Weights of a small transformer language model.
Architecture: LayerNorm before each block, learned positions, no biases in attention or MLP, untied embeddings.
Training: a variant of Muon for these matrices, 354M tokens.
MLP neurons of a small language model. Each row is named by its layer, matrix (down: output weights) and neuron, and shows model dimensions 16-111. Each number is 128 + 24 x the weight over its row's rms, rounded and kept within 0 to 255. Numbers have three digits each.
A block is one neuron, or neurons of one layer that tend to fire together. Before each block is what it responds to, as a language model described it from the Wikipedia text at the highest values.

Description: Second or middle word pieces continuing a split word, especially after ch or capt, such as ch-ar-acterized, ch-air, capt-ain, capt-ur-ed.
L5.down84:114109153130081113097159112123133139149114109128135110142148133117144141137179124143088144142099064079141130134155115143134135088124139097137130095091115122087113124095154091130075131124168130139157124161138114114166097133096077113134155164146155117125080084148097140133142132082139122123
L5.down287:098128133098132084163177153098162131128175118146124112103116106158118139103103134161099170143152086090158161094134097112104123127175137131099151143118137191096143130139116131083132114172143092132130129132092147139166103143144085130168137078169109138112061122111101156161134108119119104142
L5.down443:115118139142133151146147130125124058104132139120180104085146118158123072136090142120106089176110157139125171140134090100150119126141112162097134096149122132086129102136144113159159147133131118084087133083104109112140130138118150143129113157118133166133135101103135121098132127120118157135
L5.down657:151108111133078132125127088088121167175137196131121115116113105126094091144135151105129131121149129136143125091112121124127166122156125153132127085114118158124140122124108100121136166106134147088115109104154109103188174149127172135119107092132104153126080131112140141110112152141139093145
L5.down727:162122162160138092122149135161124104107138152109154104085144124130115151132164152160134140130148115142120186119170132161163155143124146172126129180137100134119154186137106119100097116118153150112156106106146089113146104109109116114123141121103123109110112129144094103150112130113089112094
L5.down774:147084137118111088152140109135099095173135112144125120145160172132106149128107117111150159128096143133131163111142138131127141125115113154184164121151108175129133076158152143093112123132144123155109099106155103120088094086142152108094143119147137155134113139089151121151121115151159063126
L5.down787:116199089120116105131166143148135124128174165135121147101141116094112152110085158145172167144133127157135149106124131134129149147116130130137090132143145133145101117097112107093114122125145115149128137141152137094107140142138073055075132122147114112136078155152169135128143089152170132098
L5.down1019:095092114106123103160154146187138111154155128088112131130119160108103087142128140109120152081133126161138130148151137143092137145097112114136150141128184134150093146141121149096125108133112126130148149135141139100153144169135132136155106171093100166114123132143104150111083121140159087131

Description: Second word-piece right after a short onset fragment, as in cl-osed, gr-andfather, cl-arity, ch-arak, and in section headings like Educ-ation, Biograp-hy.
L4.down405:147132124117105117138091110142139093094110125113128129107115124102133161147113193087144121166117144130108097096130146125126105156133121160067130149155128138106087190181143109163144124097127130141159150152085104141085126113117102161130127120109105186166152117081131134113105113129157126146
L4.down487:068150134165120107120132163146159124146150114147135143150123152108152136100086113136157155158165133142167112117138087142111075141135152098128162107123141090112148099140148134128159161120128101090104076155104144082153103155144129158088134122142124142118151117095144095114161136113114123163
L4.down920:132147139133076101117146119123132129141143119125132149138131134144149163078108114166163149125125109158105079095152139115136166175123104141115111136123133131160120105189123087126127112093121099141156118153123105103131094133148128134057133149101125130155134114103140133112145102127109152082
L4.down1345:128156135071137118139138124161200141075157164110153131113127109108089112123111084146101097126172096125173109150091109157098120102131135111115134137114170130167107142121130142137140135145091139107157107114117135132100139151111069157123145161105125138132137110110061124106136128143100111110

Description: Opening sub-word pieces of longer words still being spelled out, mostly ex- (execution, existence, exhibition), also T- (Title, Town), et/in/f inside words (settler, mineral, feet).
L4.down286:124114133117097136135138090089136145165124110150140140112071147140114131164085121175152132148146130118119146141110120143086133130089146155113104125084154112128114148161078151148137135156125129165108138104128132152134119130122138188134075097139097112117136121150136124127149121163106136148
L4.down357:154110085165098163118140132117124095157142113141127143143087111081109123124128126148151104137118088125161150121120157108099110150122143100118128152108119090085119193161112117098143144154116101194110119098143103121128122110118123122157128112136117107118131173125105125133129143157106112146
L4.down618:142132105126134165131097117107105163118141075107147118113106132124126152168121108165104168148101102120114102157163125111151159098152127119133156170089139083143158174125110132153144113119106162145138172103147136160119107112159142116142115135144159129115137108142127136095144096102137085109
L4.down1020:135100151156102126120102129097160115082123123118173121127112114088144147134135141154154106149137138117139093147111133127131109153140161146113123144110119148116172136142099149124119114089101079164133122190136072139106121135126112129132124103107112115107119144099115095101140137105112152115

Description: Mostly "of" after partitive or membership words like one, part, some, member, round, especially "one of the…"; rarely other prepositions or word-starts like rel-, ind-.
L3.down722:122161171081113142147134111129119101149094152114162127126110132121078142089107169121149115134108116142100120132148130146091177101105153119183064160153107104128128120125125161124138138099164156108135121098124133095142167070160164119091163117092105122124158177166138123133158074142126163131
L3.down1082:106136101138117117145140163097098130117118121112130095154127106135133097115160125119140146111125168091100117086117168090110174148122146177099112127150109159166089137093106127169168126148140136111119172098141079150128108117107174112122137146148123073106166126127110175111133137145144161137

Description: Tense or agreement suffix finishing the main verb after its subject, in narrative and biographical prose, such as sign-ed, continu-es, lead-s, to-ok.
L3.down323:110122085124132129182151159102135123114099141110103090141175091147130161132129092131103130142149144134154113110146069095152141142136121112151163111131118150127166144181116148095125113157111095134149166151130112140140111153108139093127121162161095085112161086107124110148096104130165120105
L3.down867:166132149074119141136137162135133129150131153126123134154165132122157121131106158151106109181148124110127122124124166145172137140141120096158121129074151112064149132119122130111157080132156135115113139139140137136144113090107097140157131160157101132123130100157116131111089127110133170141

Description: Mostly "of" (also "under") right after a percentage, figure or noun in census and infobox text, as in 33.5% of, Date of birth, List of.
L4.down99:104129143171105154111146124141108154126138132131114116115100139129134155148133122114132138092135111137120093165191096182152123169120164143139105145112138150102139075134091134160096122154118121107142137117169126105136107149105127109122143149141121127158112167133166121167168120139138094099
L4.down392:127157144086136132099137123146141144163124120159120095139117112137105153144107142134148076106091162176162136094127109083151147154123116138153153105121156135090111095112182123131141119118143113124120105158108128126125104138104114137114117153147098145140103154129127065123172123104115084129
L4.down617:114157145123107154162105117161142142112134122128126165106152129132120118160131138077130122112139121145121150149131156129203100136106119130094152108103107125120107109132161115108115145151103118140107136133135101157109120155103121154123094092128132136077110113129138103122102166149110120147
L4.down1416:126126151148112072138102115127115105112138157132129142110116143147108069128133113135148117113121071112112148154135137150120123118112131128134119103102123120111124116114136141142144111102139111116109166150152110145126204140137143168137073105134130126094137137120143111137106122134097133137

Description: Predictable next pieces in boilerplate Wikipedia facts: census lines (female h-ouseholder, age 65, population at), unit conversions (m (, km2), and mid-word or mid-year fragments.
L5.down644:139094100128106118119138150076169127112110142129178121094130127132163165116155136132115151170173128108112134098077092179124093091115099124149128112121117096097158142085111134114143169147138132109139163133093153138169110120094147161094164123097129115133125127167143140114128116146113115118
L5.down992:131084098123070146109139112171146165115130087083106109104146125118150121117124136095148165142129130104100129143127147117103139113194120148094121128105138090116146127114138103115149147126097171112117132096149102121156157160138122184130176128114164125138149127135118097071161135169135151125
L5.down1045:173111138132081112130165131100160159129150126074149114116120102115163106148120136139089132117123167132110101113134125113141131160107125128083092140141152113138100096116126147129081127107129142111110131142155114152090152113199148107141152109163091137136104148140160119084152147183108131138
L5.down1087:131121110099107176138151102123114157119118127162084106116153163139110110132131171142142164122077133148087165135135098083149169100123114155122142134141126126160111099135142151161121087131106130131128120179163095093120119058141106152103137084100159131141126148102065116107131134147118141121
L5.down1297:167151112129140107125108093144123127163132131138126119151116083120149103105112155127132167118123144148124100151113118085179137141092113125119125182136160138140122122101145115137130091102144114136102129107140097151162131136137159132141173109139141104140093111133158093144086144136132143093
L5.down1313:160110131151145131148105093123096175137153075139135124129148083141124126171131146124105140176119141104139156153135124139121149125116164153118149101139138141126154078150115127105147111119130131102129111157091133108134146150123142132130115172146155075099099119136126154128148109142129149118
L5.down1327:133104125136127104168100164163135122122144120114126145105126140138121133150096133137177123146113102106120158124149163161099091106135140127182105143117144163146135119132130159098125111157149138122152145131099144168149114106106100121129146138096102089139118127103126124156138161087148098153
L5.down1457:122129142139148102179105107149141144139113122116103121117134133149150124134176114093127095128123180151118107116147077144120135130146126145143126140174061149113121186122136121166088103149135133170140138120113142109141122118151161146111110158089102159089165175168175125096127102127124106161

Description: The final piece of a common word split after a short first piece, especially w-ell in as well as and kn-own in known as, also l-ong, f-our, w-on.
L3.down389:137119128107103074142151138127070109107119132090103101141132116119103136122120158136115110141141106055099116167121146142172110110136150131125152148089090157128122139122115123130113132117086116114116152118147115132117124116133105131146103108161123150122143146124141085171164154101144159066
L3.down919:126153144125149133120147109125126134119128155129102173085109099106148140170141116128108119143111098145079100103140114122162115170141127100110115127160156119098155148132097100127144120129173118097112131178171141136136110198159136147117130098107130153125050124131151081126156120174172106143

Description: Final word-piece that completes a multi-token word, mostly titles and roles such as President, Major, judge, member, and lawyer, plus other words like until and Journal.
L3.down473:090117132114102142139134135134136162145089138149097121099112121157127124124185123134129136157118130151132163132139111121141098136163170111154132117141135156126139131117113131125106095154128124147131155095102157135125121117127146088137137144143119162127096121123147126136073149079161144128
L3.down1492:069129110146116140138118161088110125150143077129116123160159161155090139131169134133114128116094151148118119105094160138140089169167133114181119121129131166118124098065145176096107128161165179125113140116104110132153104140133103126148117105143140148170105122137151152129139119148166094118

Description: Fires on the small token just before a main verb: "not"/"be"/"to" after modals or "to", and "in" opening verbs like increase, inform, intend.
L5.down136:137131132125170181109109122172109143136109120071146098123092139128128102099162148111184110104115140130067124118143135099115141136097162133136142098100137139137109146144118139159132144135139129150165143086113153150136119127099185144148122152101106107110158133124112113186105114086159143137
L5.down171:097128101169116166128111107059129164104126097090124143104132111138137158129106132084130138133143128133097121169140108136121104082151162136141143161126122125106102125102134111119148092135122107105144146139108152163113114105103146082139142127126129103105148145173149141124113144123124170104
L5.down363:132100116179121143105137136103182126110133114116150102167105137106111144125132149143133131123148102093144149135136147170119122117164121145121123123129122142131102132156084134132119154099079096178147112161116129083133053159112131118104138097132092083147193136109111164071132114177134116130
L5.down433:088130110166097107099146079159170124156144127152144142165086140129107113130143064150166099134105114148151119099151100150121187057130109153175139160132132146108165110114094098126117118137118113129134070129105137119188085134074137147126108171119087081155149113151108131105117108145088108111
L5.down869:131117128112098159137133132080129149085106130153076116166119102129150080134095143162087153143149088116111106104117140120125143116138095131133135146101120128128104156148136111152144142131122143146139107155116089083097130148142173124175121145114139139153118101144122136143143148093125129071
L5.down979:106081093117112145119112123145123166146142120106115153125155111132100139100156122165131104145160150117126118095133149131129080134107100106128123136138109150143125130097123130146124083110160143123152140151172137150179119136166078099093150151153131185115117143118177145107185146126156092110
L5.down1289:145130107123156140163123099131147102156109172114128165120170109119129157151142129158129096133178145118116097128137150134109154100143115124126144112118092109153157147121122154177117118165164139098153135128097114122161085117130122123184124118125132114114155098131127134058144141146114122128
L5.down1337:144086109173096151148082105123132154150151140115142151144115124156123127134140090130076123084113099134162118128118121117133156120128156145115149132133114095146133170108119103114138135126141134151129157170107102152143094095082138111135129105132130097124155150117120115105145108140139122133

Description: Opening fragments of longer words split into pieces, mostly ex/x as in experience, executive, Expo, also re in Premiership, Prefecture.
L3.down124:140061078163099120080111120113141163133179130129171157116143111119138167123139126150146139143152139129120124142097143161151185113148117142088121104100142144149131126118133113118098137110132138161094098164109095158146139151108134120127105145119100112101093157114166128116110123133081156101
L3.down1293:177161098119121134134136101128131156133105116123185090111126158184123160127090120133155131122120117096159113127152170109145143161119154151119125121131131112134143094087132142138099145116107103168072118113117152136144131113202136108092096097093138097154152124147124124120145127128138124105

Description: Copulas, auxiliaries and "not" right after a subject or modal, mid-clause, such as could not, can be, "(1834–1919) was", also the "an" of "is an".
L3.down163:118098125167100167119148133084108125132118184113126099119102115104117122120129154116118107144118123099149175115101094131110114113135164119144077130109145104130145120131156105148124128143195129158108141170098099133142091117068157127129116118157121128152131146138149188121118098167141145131
L3.down281:169107084129110118141122142142091106137160099090129136151120101140131125137142171146136124130185141122187161147118131128124089141104174137132084142158095113123126134181150102091155111113158152129134116139158096134191125139111137132099096150115118157135106108116114128103132182145145184158

Description: The second subword piece of a common word split after its opening letters, e.g. Wh+at, Wh+ile, Th+is, H+is, H+igh, Chr+ist.
L3.down811:123141173107111109076183156153155119104118157102116128127140125146132133155095122134123126138137107137142149137131154133098163114131154122115155139121102176146181118096148120134154105144153124105110092162123106124138134100071162137118162114093082168102131183155116130092132140108156142146
L3.down1484:145130172120087119114164144096131125151156138156084127112158126157096127086143109151138153134150159119130093156134097104192148147134151133179146178115115136080114128103131089095130112159140129119143111123164156129160086107109122137136096157123160122145133138158150121123139099119153160153

Description: Fires inside numeric values in infoboxes and tables: thousands-separator commas (12,276), day or year digits (24 September, 2010), and degree signs, plus words just before quantities (of the, up to two).
L4.down190:148110138135170116122084134147189129146096176103132110132122127112110124105093139092134158152154116152172144144108147144095136117130103075121096119114114093133174119109136162132162139113150126115138136122186115147153151095109132092173089117153121127136136142130136164128134154102084147104
L4.down409:133084151143122119158122153130101114127130102127132098116122134107083128107078187126122182123117150105093119128178111128141121145127127149092116146156086107163144092128104152130097131138118102162124124130144138135116195116171090133143115123133159142121113081123138169135141161117132109120
L4.down1204:109130138136167085072097123161162126139086129146129114164057176143165125107161132091104134098121104126140156088178148120116116095131135102149114150160169108135175128108150109124114102115132122092128135142119138140150102138107132091128122164153142129105147108156123097138149139127135141131
L4.down1338:110118179172112164121144120190138152134139106139124152154149151159152138105124121068123140157101106094134136101125129128142151090076177159178139093109131173122162127123089123121143089107148104125135144170111125107094136147172114126104124152133131081132136127139079159089113129168120137141

Description: The word "of" after a noun that names a group, kind, part or role, as in members of, species of, part of, editor of.
L4.down381:137150147098126146137139125143128109135124169126073148144093113128107147147156136105108118152150121108126126151094102125096137170114119096132126166135119110156110182133149128122137124136187121152118179111109131130135133102119165140164141085160125126077150107120118125135150155116105119133
L4.down489:150128118101123108110144130134121111079114134138116135110156124100142144102162135123159137087129128082130157161139154151138106172121163174120100185136114091116172166160139140135142117110137081123124118118094118108163146113113157150088170169085120128157142101177150076128120121159114142143
L4.down494:143129124082159128125124092138170137164087135183157139114158123109122175109136136166132125144114102098126176144100142153075134105127148102124162106111121148111116174100134116146151153141162158157138138149123113126145137101125098141153116130151133119137103129093115144086123141094101118112
L4.down1168:166127103139130094100096124111125138127108144137153127147108124126139152169105167098189126153100115088098135132140142090103158126116158111109132155144112175148155170140092105126108120190122140181133126105114156109154121121115138149142116127151129112152157168154139097110073090102093137122

Description: First word-piece of a verb right after "to", a modal (must, can, would, should) or "didn't", e.g. to' de'feat, must' r'edesign, can' be'.
L4.down421:141146146107130094122092122142128106110138113127126146138082157150122125165088158073174124134187128074109088140102138135138121133110118105134130144176154169140102123121182116133162152133137119153105096103100167087104129139120153165077157157141162099108156081149132155146112141111115140154
L4.down768:119178160109127120099107108140163148120120138117149115132086173123113178174104146065155133133089161096142122106158129138131129074130140071158097118146134143094114151105153102119142119118128141120126109117112159114105092134118142161085161153144148120131144129124107149163154162098129150159
L4.down1100:097161076119109115093133114144144108101092113112126154141091173151144132079157134105122168107142122069143135117120117123078096137151127098184161123174117109149070092146153128106093172117087132145119114130094117116164159051106125107104167125135158121156112102138152135110154138118114117159
L4.down1354:133113124129151091084067133123120142105130143126123162160120136143123157151099122099174146149146142073096114136080132162135106101111131124151128148169151141141129107102175144070161106129135124115120107083111170100125129139167128161081157114156135112098162102146117166129104130121190132140

Description: Function words or word pieces that complete a predictable set phrase or word, mainly of in "one of", as in "as well as", plus with, under, and pieces like bec-a-use, et-c, Lt-d.
L4.down329:096153118119105138140098115148100085163121117130091140123103115096121108176128191120110098131129138133125165141168130136129155149123080137145154123127139131155102189116088090134101105097145151119098128169113156160095163114124149128111110080167135150082119142136122158111131112152090123130
L4.down413:167138094155105141121124138120136109135139102123135166103134102137119081138133121127095128135104117091170131129149106117081191158105169137183124114137162139135156159104120123113104126133133128144131091111138154132116156103116104161121081150123085160139085177116084159142147132128167114128
L4.down1093:125131116159149156091132100130157165163123129104095125140143129041149143117117128098156141108106122144129078121152147182147118137129123123130101093145109171136122126100150152132145128128082106106125103144087106161096071107162117172139090105156118124159130162135134146111084152135132113120
L4.down1125:149117143123153115157125172110106093111129143097142144198113104180120163143151091114114113106104117145165170149110112117133132119113131151097152159183146114144103102135150141152105158102127105173157159142091150113095109126120171148095122116149132124096122113135129138131093117123178124158

Description: Final pieces that finish a split verb or function word before a preposition or article, e.g. scor-ed, th-an, am-ong; also as, also.
L5.down244:115172138135140116115113073145136125102134098115126116140093144125165147136115133133135148146132123151135110142144119106142163149112166131121126068180113101117113139097121087112137104118149111136120131129159132129137190152136129095121121150112094131123127145152154157142131122118150144102
L5.down537:103105133125124117115107135129118091146123128113103099137097130177123155121148131101141125115098091127124115103146148155130082093192140144139127103118125154120151153181116116117091151112111135139117149108083135127171081091122112084127130166139078107108154142108134126159060149145147153135
L5.down786:151106155119112157134130115117144101100105145135105098123133139102076152137117142130095097155104075055169148116126129130140144120115129111096124178107167145090136152138148135112145101166158128147134122109109062140149117117109123138110127145175092128077155058113109138094123081125135116125
L5.down921:115127112061122086170127146150146116082112143092126091132128127155139103129098106145127147126169113107107145127121114085139109137135138142149114092164137128135097122151147105130125139111130130117098101166107130103095098160100150112161148139139111152136158162125087122133143070119090157100
L5.down1164:085137128160153106053107123148146112082122118147111126103117150129138147078159152120122136150140114171080105128142119136117117057101112103133154100128105145119117128123149146130107151145135140152148097104117103096118135136159125145142151132117100122164124129126109125114162139148155118123
L5.down1250:161144116075184090129149123149104158146153108137124079145101097163109106114124103140132127155144110122104134138122132180113072167105133151139134132139170102115101153129130117129152113164135103128112154129120122126119078097158147144084116082122114128157119137100143130165131111116169156125
L5.down1319:111094124118132137083116160135107111120174141109100158129129168127158117178131129164086144123116157118166135143118102119153130149181196161113091110133178142102109132138140124104148137133112120152127158114108111157090121159124132130146071193112130140141097117149130112078108147137168141148
L5.down1420:171126135135126122113126183123157158077158143100144124130090086137096125154136102146136142110115112099154128106095159130119126081161129146101106160094100125122092119125084174179138100142111168140124173194155069090101127085084127144095155098086122134124141148158090126127131177127067154092

Description: Word-interior pieces that follow a one- or two-letter opening fragment, such as l-iv-ing, lo-an, me-an-ing, kn-own, l-ong.
L5.down96:082121130090113172109144140198102149147119136132102095122129147144103154136113113119115116121112141107126105131114094140159124077120159106112170112110141124092101109136137157108141135136113146069143157148164122136129149134151142104115145177159134120135123157139106076130141118118183183124
L5.down190:143137107145152133158115197114133078157117110137141148129129114100134100153136108130092140123132095132097137084154078108126120150138106123139147101133121128125127137152151131160093111136095165152088135150126107081098113153139157114102089127187093150096103096142170114132146121123142141158
L5.down536:112115092117114091139159130131148135098097166093117132109103098140165158152139112178134124107090149093138144120161099129126152098116163126176133096119122144129112130129117160149139111113144129140144137126109141142143110113123127134090186166153118145109150157120151192096143093149124161139
L5.down753:125108124143106116141149087181115114117119128172157154154140140140127158113169116175117097156110135137163121125141164116151121145099085119131154061189116116102134131127123163122151168124136099148141150105095108079136139119146135158107172159153098135102125133139098097125131121138086052141
L5.down789:171152096138110106143120104099129173077120130147123125107155097154090122139178131143129075124121097104158119127123147100133142124087128135150148128135155118085131146159100189154124136159141118157131126107074096088142067131137130170128118165117145105166152133120163101141141169188180121102
L5.down932:139147147127164152135146143136090119104185150116132147100088104153120148107097129105166102116160135090102090144129123155130106103090109151138117118096151133112138168159112170125113132162168142173097118118141164121142095110123133159141148154112163117102102115150161079128114125152103075142
L5.down987:141096151096154187128135095122093179125121115118134082146146117123152124116128112090094134114075118130110127131160150131132142162126153126158117117135182128108123106096117166132130148113128102113119136123101136087155154115138117142112111144122132094161116166096166112124086123056154069135
L5.down1089:104086137124129146105137155177120117154172143140142074087173149090130130108120111119107141117060129097120135131151099143159131090136198181126096138121106101182164088124157068152067130156107170131092132121118106135106131153109141141102107163185138104123166115142110097117112157134130083149

Description: The preposition "of" after quantity words (some of the, many of them, of whom); more weakly, "of"/"for" in titles and lists, and mid-word fragments.
L5.down248:120134136119145121162121155149102131111119147133130099137124150079148140145148150175132129149124152109115105116120132124153099142116126133131147136152107164172115149141144126143150057114138127089106102151154172116142122101135113113139174112127112126160128130106130114102156136136092155129
L5.down428:102125125092130124145092128140133113125123151120138125154160131138137179155133179152123098164168129164140106124123131106122085118112131150104164095116087142056103132086145112089084091074134123119100139104160155143135122176139108152107125164171178120128135104108137105143122116131122102118
L5.down540:183067095128114122149088109158100124173083099138101096130133164114142116127182130087154148111112158129150160115115143140131118114132167123088100168140138153136158158100109107101135110132105160121111094148152114149153137114135118127106115150154132099145121109131123148118132085128121165124
L5.down962:143131113102150118104149094114115126167142124140139124110157103111165146136100098156164165117118163167113130170119134167183102099129136115111122166121104107139163167104094150129142159134089169127091113130134133102137136108124107093133151123132119128081106160124113118119121130144147144148
L5.down1199:120120134136142118155151153115154129102117103141075083121074107132119127098153126154103058150127106147090132153082131123140144132186133143117130158122126116108151122119099139141152150118128156117123123148119118124117124148109102132118142140123132109160099149151157112144113142159134126082
L5.down1275:109127110109097123150136149089098119137072119162125077129186156177145114180122138123094156149161133102121190098115083135130105109123151097140151118151150138127121134092127142086112119119136131145083144115122125133113131154054117092156101115114118126100122131117132148113095125102119204144
L5.down1370:123189147156186101146119156117135162105084114158166147105103121108113143116132109119118185134109152127129132169145108151149121143134119136141128161145128131162138133108099123125146152130156129114096149123141114130108149074124142160152155095109089113128083117108117123119104098141108087137
L5.down1396:142081162124139148120148130125124095135103120129144139096105126115104150112136150122125067142115123114203174145118126131099099130106119173153123122158122119135073151098114133130122153167136117148123080128122097142132120110093119125109129075119120148177112090113144128173132129152153168117

Description: Second or third word-piece inside a word split into fragments, often after an initial h/ph, e.g. peri-od, ph-ot-ograph, h-ist-ory, h-ig-her.
L5.down295:135132148089133120120127087128105092153097113129118090159107154090108168135172099121112124146135103129169102113112150130122119144138150140119124111164175167114114160141155135095101096141090107118188084147118116115195115147166148147113129118090120130150140102118144122126108130116136173152
L5.down466:115114131080152091130142142119120113137135125141133119111125112146092123111090143144149112103064163106174107153121126093132124157157142144179147126164132128174170131135130139149081104107115103153112127115193155098118179143152131065069124127113085129156120114140145130093136102111126153115
L5.down741:179167115093143129146131161129127103165132145149168098139128159142146091131109144138123144111136149141117103104103156151126147091096148164137165109140148125124111124098137126158104151146104106142106149126108126143124089137138110142111121125144095179096146169087120147147135111086123103119
L5.down758:093132125138138141109118099120115094122118155140092137098173138101116099085151078148127125138137116121143118155119143121124130135156094134131152107164139100137106109134094095170122122180158113156134132050139133118143144146118100080147092184160154107100149127117161159156138164131171123142
L5.down1072:125095134096127125124137131107115124129136083146101143104099104107125110146177165115149170161153100111148106137117088118155101132157123170149096127131104141084049137132090121156088136121118130111093111100097160108154162168146121137125143130116100150149154146120161138105107151131135100110
L5.down1201:109148151157143153166111136147138131103143144131142109108139095154155138112100144145112114105137107125136135093099162121123158141131116138166077144109123098075086113174114149080062179171129118111178109124128141101152115134123146139180149135122131121124095077146152128114105162145153108117
L5.down1301:147138132145129107097127160141117121135151143151149133099117128111081107134138102091084161123127149113152130104118131096128170094137118165128134101148122136107109110163102139131155149177161157142108137102107119102176119158144142084111115158124204107157137129186140131172109133109149126140
L5.down1388:140139124107116121100080097122122158138123141109115156131126151113149140127157122155155121134116148108169150098149149115127116145200166126147123106084151146117136077134111125125110155140117145153123173082114151164111154120117137105103127162132135140136139120141119117109092128172158127099

Description: Word fragments and punctuation that begin a highly predictable continuation in formulaic text, such as h of households, possessive ', (s) in Spouse(s), and heading letters like G(eography).
L3.down286:116138106117132129071122128136100151115158103153181170128117113122109125133152175132131140082123111114136123174099129089172132130075077081119139118146171127144112126142130133108131110094135158144158169127126125141155105132113139123144117137156129132099115091119156140124117114100102127119
L3.down912:133175155126076125145115120114148141156128106143119105122126091098114137106124137139133153127182167132140137121143109115127142097105124129153168132092164145209140143125114174148124113160092172141135110111086097144100107131164155086134142096155131110152143128156152120182103107109148119115

Description: Later digit pieces inside long numbers, after a digit, decimal point or comma, as in 44.6|50, 60,|000, 8500; often in tables, coordinates and scores, plus some letter-digit codes such as COVID, CD19.
L3.down174:139110147140116112125165157124140157139071120080116140137156115121114149146132121160078154056141107135109173134118108154159142147113123122156091125148163174096105126127109096129151126123137087097150165120128168186159121141172161125114128113154128136093140088127090121105100139148150133150
L3.down874:129137117160136169137129113156139147108135164097121157131144131115118146143132159136133134094171106120096084150143096103128163129114141108147153136150159150097108132097089102092141100096098120105122168169151175150138135186138093121140130176151138138099111124139084123140092145131106099188

Description: Word-internal subword pieces that complete a partly spelled word, most often -en as in chosen, given, even, women.
L4.down699:166156129103104128128119134124113133099146126069150128171152121135136096101145136138131137144116186157086125136155168136092151149109168145151120144084132108143116136099130114126137084091155142125098106142151105128126123133100118135144122108042128106069105122147171111133124167134153090164
L4.down821:143147130123120082112170142118112100106135138104114134118145151100134145113138157120104103075139157150103144095136115133135128144108146104128151132109119117129200138136141134120128142175126138146164148121112166156119118121149135104141104090126130146118125104178162090112111098171193162119
L4.down850:165137109149143088142152132145094106132111130088144137131119133093147153197074146102106101099144123091172116154117114161122116149122108132095146132130150118139111141127177134131118146108093144135137118168158131127134132077159141149113135095147150088133148136155120111123124138169134152141
L4.down1501:148132114120129151163142106116130172148134122120135097133086116102127100145120122150115136153109111118117118156096126128114099153133122143164166098125140121111134104151135187112088113086125134093128124121130146153170133099131137103095175150142130097104121072119186094164123166120158123099

Description: First digits of numbers giving measurements or amounts, especially the converted value in unit conversions such as 20 m (66 ft), 1.94 m (6 ft), 0.5 m (1.6 ft).
L5.down16:103155117177118114132124126113138093115140127113110125127122111130138138134072113129104128127138139107128153142162092161152111106146136149138126141153160188113128103148165131140146119112135133137117148108155121138105073154097143120144081172181110122115120098125115130105136122124115112108
L5.down119:121108140158110118142085133111143156126138149144098110137146150156112149117094101102128168116131113109152134128192115189159121125162173119135099145101157127135135085126108102144100098129157125139125148179160149125077103140078140113168129143154092118153120095122154101125127135152092129131
L5.down375:136140134089152121167122110113083142135152142144127101144121113136119121140157112107131066077110156093144154087132139114083149134147103141137166148125157122109088129155159147167121105098101115145135145145145119113120144128151110123151154155143146194131113170125149087117131142111130080114
L5.down426:142094100158168141119140111168151138111103125122111077154125130146146123117144113117102103122096102155128137114121140117097169139109096102127124143107134129113174126117123146108142118118110119124149187135111133092101105139109103123137102159144119132126103111159113108149108109131147146123
L5.down568:133111110177093102144131170100108145131139181138121136118115116147121090103145108124119135068098127152140095108095175127112118135146170106065108119143134103098074119113102163112113094124155197119119143114118169159087131146129138129132110159126136148114107151160139141156118132160137083135
L5.down571:127092124138130136125082143169106141105115096139141091138141136059156108156120071142126171127109149105101163156124176158131128144100153111130155136089158152141152110084133140127116068116083146101130116165124117128098114101118111133131141137135154156175106165103108153102136102150150128132
L5.down1065:115117116093152137135126153120151138110104141159108141096094097126106081121138116113087160106083103128092167135143142120128140156098113160120112103112160145108103071142148119161109131139163083116114159113120126125121168105134114129126138168103130101124151172122134163137122154114132146096
L5.down1346:139121133145119099119126095128114110175129148123108130117119100159105101155137120124113111144128122160194140138130113127158110121131124125146186178085115134133097155120093183143144147121195124103107158149121089128118163125104133130133114129141134084086135138153113109121159130096109102111

Description: Word-piece fragments inside split, mostly verb words in narrative prose, strongest on "in" in cont-in-ued; also ex- (expressed, extraction), ad-m-itted, f-in-ished.
L5.down220:134124151133154117134085108134112105082095116087111138169143127147095141130144120092153170161156112124089127157111115142080117179095100128157135140125107111158147142126121111102118113150093094122178138141143121105154167110161151146119183132162126141141126143164070153089156116109155123150
L5.down231:121110092127072167136107122087129110121131119140151190139116084096140159151106126123118116134147115148115164142126105089111152137154119152109127127143165134118146166165108145126153150147145130152109083153124091127146147134103150124107115160151152069144086113173139108142100142144108112088
L5.down518:125149172092102095085097092140131173119151133104147144063110135105121151161164122101089148162119152129110132135119161125137166155187101168104157166117108138158093148118112152120091126166115120163088125117154102143126158109154094161093133164160129124100152109118119114169117138157126097113
L5.down705:147107135159086172100168189114167142141140146122140142125132129113116155140170110130136111097114138096134112107116114130151145139119128112088070106109115147148165111154084100141154178093132118087114137179134116103143115138153124126101145143122159122148126137116105131157141130102165100145
L5.down936:161118107140133160178121151097083102089124152161144149127130115128077099124131095123085131131106107127124128142116183152115145124111134152136097148121127101142127118096146097157119148127134134169078132102123085101142159130124130149152078133148144103165146146166158125175121103170153136135
L5.down1023:169115130092125170153090091121137158176106151119134135111115139135117114108159137105153130112116110123096134129199101103123115137107134120089105141147119148104127138071124115134103096154141120130146128130188111154162144135081119143172167105129119119137146155149153144147156083128130128109
L5.down1206:150078102156138167128109146169110155115089110155073151079106113119112134112140177134095132150113128162105134112111136103126168125116140110131145141153121132103098118106093155137122122134125099136147127112091141165121123091114104100137123150120188122122171085100106128191126093110130148133
L5.down1298:115149142160092117109130125090112117110156137124128129137144119157093153156141137100134143121123110122140108110103151136126102142122126116127135142133161123144106157147070149074093151122124102132129153172213127130130138121145171120131098121157115118145072115117115093152112106161117145121